MLP neurons of a small language model. Each row is named by its layer, matrix (gate and up: input weights) and neuron, and shows model dimensions 0-191. Each number is 128 + 24 x the weight over its row's rms, rounded and kept within 0 to 255. Numbers have three digits each. A neuron's up and down rows have the sign that makes its largest values positive.
After each neuron's rows, "fires on" lists the tokens most often at its 100 highest values on Wikipedia text that the model never trained on; "fires after" lists the tokens most often just before its 100 highest values on Wikipedia text that the model never trained on.

L8.gate116:162163116133142114133092154132150150146154131133123090159116177113117158142116131126110149135102120127165116179130147106161137137079126115146147132160092152103114142126116134133162136141102170155131093129151132151140139125180129136132100118138090101078164178148118173135099129143108153133165146111149126095115103163116159172095117119126101098130113140141074149118114160121130126106119117098084119087118114094124117133126144157087099133108098099085121112116141090138098114084124147106128170112091132133118114095132070091108087104128125093118123127179143104112117122132124074138
L8.up116:118139158111113129153077100152158150126120115121113099140143100154121122106127118115136178120134107102106127137125149165132163097110182170152143116150110145109140109119136123166102131154112128113123165170102132139141103114145110165089129147183110128096118125150140107134067167116128147126111111131166122113167135104151104110091127104123193156137085126107096130125098167169136129139137191156152125113137123171082143152144101129083100104109097131131117113119158137092094147109106139181120132140142117133176123143138119078128124134083119126137131154119154121080136131136163154117
fires on: "12", "as", "11", "13", "gh", "\n\n"
fires after: " ", "19", "18", "ur", "ug"

L12.gate277:138107144125096095139110114131172126115105141121112117141109162145084138131108120161153075115156116168122145103138140147110121123127129116120142108129153113167161092114144142116115176158107140163125119109137148119172110143137127104093133108130127163155169120109168145132143119122053132134103150140110113087120138126137160119143117131113156101129144143163123083176153143119126153111106157140095087160142091125129134179103171080121097166085160072152127170117111150134147110129172111135113154111123144180123110131108129098127112153163112120130088149162171139122134097112165149156
L12.up277:145129120110104102152124130123156120127120143130110145104114152154065155118112143181144136123068154091149140141124129122122143127169126134166141129138154116132107104162171117142124126133081092151144113148098138147129118102152120119130110116171123135138084076104101103138115142098137098133123146160179139102188146094074152143138145108168137136130081080095134101160165163122152173129135150140069114107124150156165123137146079117105095140084148094133111133090100098138125148113145132128106135108138105128157126112112105111161177138127138106126134158114106114132133138128082131135
fires on: "15", "24", "14", "00", "21", "12"
fires after: "20", "19", "18"

L8.gate159:129124097110103096111130138135136094117129196159157099124135126129117145139089146142095114114068078155131101140149119147141118116107141147152076092133146104113095102109104148113111113071140128125129138130135136131117084163099104143101107136124107087105149144145143110126113181132119162117131129117142132137139155081119121126140130147158126149158165172141125120109146095201150130110114118093172092107115112105141125132129081133121147158149100075129081150135128098132136152168101142146100096130115123116154164106132131149138130095133090124135143086137147141126116191140132077109
L8.up159:142099112140092146094145132153108142118144117157118118157137117115144104121124127149146104105102143114200146122123136140181102135112135115142132118118143149173107173104106146108146096148151145089115092098134127113126108094120140120139099151165080080154126149161138094148150151141153129122144150163127138154103119138110087159117132117128082129123148134141085136117152148173154160093145105135147106166131123149138068140152099168090087142103117145147094129151090161086089135118134143129112112066097104114119104116119105155117152181147132098109114126118100160124092105142109092129
fires on: " B", " Bur", " Bar", " Sy", " St", " Luc"
fires after: " the", " in", " of", " |", "-", "|"

L12.gate339:121142156140134142138127087129118104111064105129150104122202142124124182134133077127121112120139152128119105180168180156135097137126146170159097109128116128138160114137156136137098146106090154171155112121145150147111115112116131147111148145131137160129131117130141128096114160109135150109131094115141128136132132093132126147137127101150124105144092123127131117135137162132128137182127119102183113148133044061126147130127129124115136083133126150173137122151145089088122058111162143112108114183100141132161132135140124149102139142167139140115109124137164098104158125139114124134
L12.up339:163139171166124133109146143127133159138154176180143116149104129109116173116100158117109121108083129130139133135122093104068178158109149127153123140129119116089125119165125138135106130119147133158109101106124117095127114054134120131153112114097124096121064151076119134116139122153134151086116160119114124119140119071103109116188111118102121146137095124094128120130095192146141108124121099138158102171124079095149124116167124117137141119139130079096129123167116142089154125094124161136109158130111139150179104143123111125136146111136172117127155121152106116126121148126118122123
fires on: "–", "-", ",", ";", ");"
fires after: "1", "0", "R", "4", "2", "6"

L11.gate191:143094127131109185150191114156127148155119111172124104139125136112114114101146074085119145100097134155130120091121117136127119112164106194146133135117160145061176140129125142134160135141103168122142147136149116126106145121158095138093126155143132156160109122108130155153144139123106188107148134159079149110082091105123138160113107106132140111130152102169113128146080142140172079131143118090129126124117140083113090160099119130166172124125119093137146085110145143112099125109130120159086127152135096129112126142123150151106117074133128137142123112133126140115134122095110131136
L11.up191:129124119105106055106138139140119165161106153160091134123128140109109113160129138151120149099102137108103099147101096132132110140088159117072124131108145168086170127107100113103100153141107129109106090138133145117120094103115123095155178127143139104101150111155146125107119121120185082155142121121135091088130121117125171145155130133127139161121140149148102149140166104140131093164124148117086140129101137134094189139149104116141118117156106072152116119108133154162134099139160087137186141153124109142137138118121197132079158135133128156108119104150128140119143134119135098138
fires on: " P", " p", " T", " M", "P"
fires after: ",", " |", " as"

L17.gate151:146157139134092105127148141161163118148113152156121119143114109109115095162123150118129110189166159094133113184159104100137137128163088114157100127113105108107149119124123141074130138150126136127105108159097186112126083133140168123159153121147128137092148103109117137143174149139144134123081161100129140191108145128128104197129135083134161147181138114139168130137137118185103166170134093129108166117164127155141117100163116114130110122133162150151130148150127101127143132118132103136148140110104124148093130120099127138157142152116136142119130129185128105137129120167145144151
L17.up151:103099159143111093151105144122160130111122077120138091153126051122125097112114148174116119121131149099101157152143098129131147145190168161162144168065086145129158132128141136118077117139115118124141138121116129113105177149126098106140109175104129184109152115100145150116116099119102138119141105082114134133111110088170159132103137160103124123086151156125146141115112138136127148127139145110143147165144144141170194152150120155123098120109153124124129141148141132151106129141120091100112120109116173115127111178154107106132145105131137097144163137116090146116089119117139135122
fires on: ".", " of", " Q"
fires after: "0", "1", " University", "6", "2", " City"

L8.gate97:113117108165140172142096108113132112119133131115133083132127135148110135143160098128139122130121148121103139148129169164124106130137129113091140088188100086119128166125170115165153149157119130099115097110100122135154132096154179139133167133108142121099147091082177160154138124177148157165139105099140154101146099127145136127146110145132082134093132110120102123127139128113130121120127115165128132104161129120131108164146134148136136151132137130109091107159181168156195127119111128117135173134118098115168116161142115117143120125095164140179116069156116184093117096111139127143
L8.up97:148091108138123123136127078115093104145128089104106109130097093116117150171106110145128141141106137137123126136092105134147122114096137137098088134104092137081158150124121150155161155135108141145123122043118146100164107071099108110168136128136115115133128147154145132152115132152116129142156129147127150120148129083154111131167160104137147142097110125129144107055172122152137118148121094115164143116128122137134127090112142168115161133156094130121101128148117096110086104106146094151128124125168119123155154103113144138089174089177095107113147095120166092145140112085147132116
fires on: "20", "19"
fires after: " ", " ("

L17.gate256:105117102140114150139138153108160100101138106087142112171138166114146137152110135113101121111126106154111101074143125093158084135100139120134156162161137089130104080114126098141159100123122111136143144106143112114138173091136144130147116096093134110135101127140119173097109152133153112113154204117133129150137141119116152137131135138179128135177149158165112093121158105083117139121113089098170173136150102113130131110107140148147136121158127135136150110147110101179115132103093073130103172179139149145167140124108154116126113134103124120128152171127185123130105111144144154119
L17.up256:167151134132109117143159166142125106112126135109121099155152072108144126133132124135133075127164158140147109085173152123122130089135168140108139132147169121135081080088110181064132133116123162167138108114120118129108156092124162102129119168088128142136121110143120176142104159126171122140132132122118160145141122088130123101142099149124112167134121114146141075113096148119107119129150182106138123140107095096156149144139133099161168124112129078112149147108139110140133106124150139088079157151122139139135102153089131090118184149094157154100128126135135115134145113126133159131
fires on: ":", ".", " Rob", " Comp"
fires after: "3", "4", "2", "0", "5"

L4.gate76:105117158133132146123144151151122075150167126112130115091128185152113128102143166132188123126168147122145124134165129184103110144128110112136130108126114132170112176139105142124114140149154073147102162148114084151134125116096142146130145118115139077073165121122151174129105134136119174139109158143128116138108135129126112118131120185111161153128144116120112133125144114141106144141121096119125128156131125144132111133122117153078091131112093170139129087112144159086161140166139132113168154112088132107108092124171118134143175087147134097135174148102180094102118120126113126159
L4.up76:090141174152151128139148131154126110139118095120082114117137160124146099131091131100139111105123163127148138157123157109101120145144097128173153151107120135171159107140145147106110111125121150140133166151116080155112157143113171144151146158113155126091164095131175128130107100129074109138090135134124109138137115135118118077135113176117134129134165153139135120124142110098119136174101146141100103168121102095096119136144124132122106121113148163122167101100111158117142166176095085109134119068084092115157111124168150080134148085145104117132098138150125116081155139112100129147
fires on: " |"
fires after: "0", "1", "2", " Apps", "3", " b"

L19.gate4:112119099134129176109144137108132167131124200126074089145138110089150122131082132098137127114093166101121109146133170134159137173127097119105112127151101148150165144088103174101124145175171138137156111185126150148154122129114131141157137135101110113145121120120167139111102101153163117111145099129104113087155127123097160131131103140141113111158095115133099084155103159119104163166099141146132139130089115102110114113137073123117117124132165116157100149123089174095115132116118137100134115109103139104123157112120121113143158133095098124159112142095136105126176119100136103149
L19.up4:143123162140122173130149112099105132117118133090125131143115128164078088132107112100135150114084145139096130131147112134146138113117181117133172107115123181132112149114125128134158096129127161147143107123082118171128117156122119109157187130128114121139121185108130086152169118106147140163130101122128110124095127124143149143178130096118102109154165098143130153137083151123110130136144151151142128128117181099120165131116136160135164081127153112112101117153094147105145161099110154127176088163119180110103121127131142132096151158145106145144139136191164175152153129149144118119
fires on: " |"
fires after: "0", "1", "2", " "

L8.gate18:171148127143115113144119140123132145100130117106153165145143139089107116132136111127096135122098109167154126091142087112145139169160124116161125126115118114152168153156123127157143142161111185123114091137132158099120134133164109105140130154109133137155121180141154092102109130170105141129145105129123141088099089132142169113122117090119132088141166114140155133122100097123126098157142149152123134157117071177112107135121097128150111090081139151105155161128123115109100138084112124145093096164095117079152185108113131129151108121131138123106084133133148177160145171135075116122
L8.up18:136132142142125126186058105115133152153135157152116133152086152165104152125107133126125128085165133134096092115114108147144111123099099171132162108142116152173151111123117105143107126158093113120150115135115148106106147116112162117103130146139147187112096097128124140105104159113156107163166091147156114162125128122113132070103128153103140188132155112134133120142096158129103120104157148157143142135107148127157086096140131168121123136146130096074111095104062112114163117125126137149178142105120146149143087124153124148121135127132081132094135154168151135136142145148134142102
fires on: " |", ";", " —"
fires after: " W", "F", " H", " |", " F", ")"

L20.gate18:131123150153143104124118123170144122112141130133094080133153108114163154111127147148110115107131149125114142129122102102171144129139152147119121126103108125136107134158112128157153134146135117115075132127140131124138158093137090087130135147141146144185089093115165157156177153160190133155137097127143154166084135128118175113120119180130111101138129127121140077136104134088123111172148137080146142145113122101109103111160125108089128135114145136183082110104183146109159169106101118102132175102116128125129125140149124120131121125140095123115162170094124112143171108114123160186
L20.up18:147118185158095137126108139135141179105102129146109078129089159169146143131120088118125143175111163099111107124135124106117128133124153142100164145118113124150116141130096142131111164126109125137098130123060136172095111129141120115114137130137096165141112134123166070139120129115149104156148104125121127123126145140098155106149196174100129102094109149131170093088071181081115096116152119151136174104102122090111172154107135142116115111175120135149125109155111121095117142125129102102103164154152133099131111106130131120134156107116150154147098135157135128123132128126154125097
fires on: "20", ",", "."
fires after: " ", " (", "1"

L10.gate75:095099110122110090115164090167132137145113137175133153104134144106123164122107116134142127141140107153133141136119160152161190134124114133104109129129080142162100142138131136125133159139117160112118083136128154086140164160158132104127082175139088141098099111129127123139155118167123105151154114092078143199066130083082137134157150134144130135137134106140122145147117154114103088171132133110150115113091122114131118114092112136109137142093119122126125107186105107111100172143175130110156088134100123068138125120138138130141106144140180124116146134146119129137136126104101136158
L10.up75:128139131115148121174128132155148119116165133075121088103125111108167083137140143095140172119131196141148132103108148159114132134150109144160153149063092125116167122156066125131119126131125092135102140130158130133082116126162133119149134155103174177137115102113146116162136068091106132118148184139152130154125163133129132102127133162133163119093115101130108139095121110149114149135125166105113125083151153125127139101182132131123135136105112134107115104073135118113134097131084126129128113125120120130131087132141107170165107106119113160093140140089078137155144126140129119137
fires on: ";", " |", "ive"
fires after: " W", " A", " H", " D", " |", ")"

L14.gate332:149109107143157180105133107145094116098120171155118096119125090143113118116104121142128109135146168122109159109095123097124175115137116146123090125144110150160126168155153113167105100155127110135142155122133120126164125107116093161151146108102162162109090141114145130116105140127155147119167109117088080141148150132078159110121095135129117108153147107110101116102069145134174136125113138121074130130075127052103119083157142135094108139131134126157140108143121100118096130138111125144134121127133123142174119127124170170133118119140139146074142126123130144117069172118154136168
L14.up332:116133156116124117115119100085137134112089139129087121117122118161152127104110085139152124108147161126103095124161148101105112154133152117118126129151123102147110164131112106111129150140104165127146117074131117160125108059171135120127141155152113144117126136098141136098118141126119115112091095158141087159105134068077117150145174110140107133106154160110135130082131141131123150158092146136108117094139044119122103099147127110106116141119139083155138112153127139146128122123127136157095124124177147085133086107087166179134132106090087121088112112153121122150134139104162128163
fires on: " |\n", ";", "\n"
fires after: " ", "1", "19", "0", " —", "F"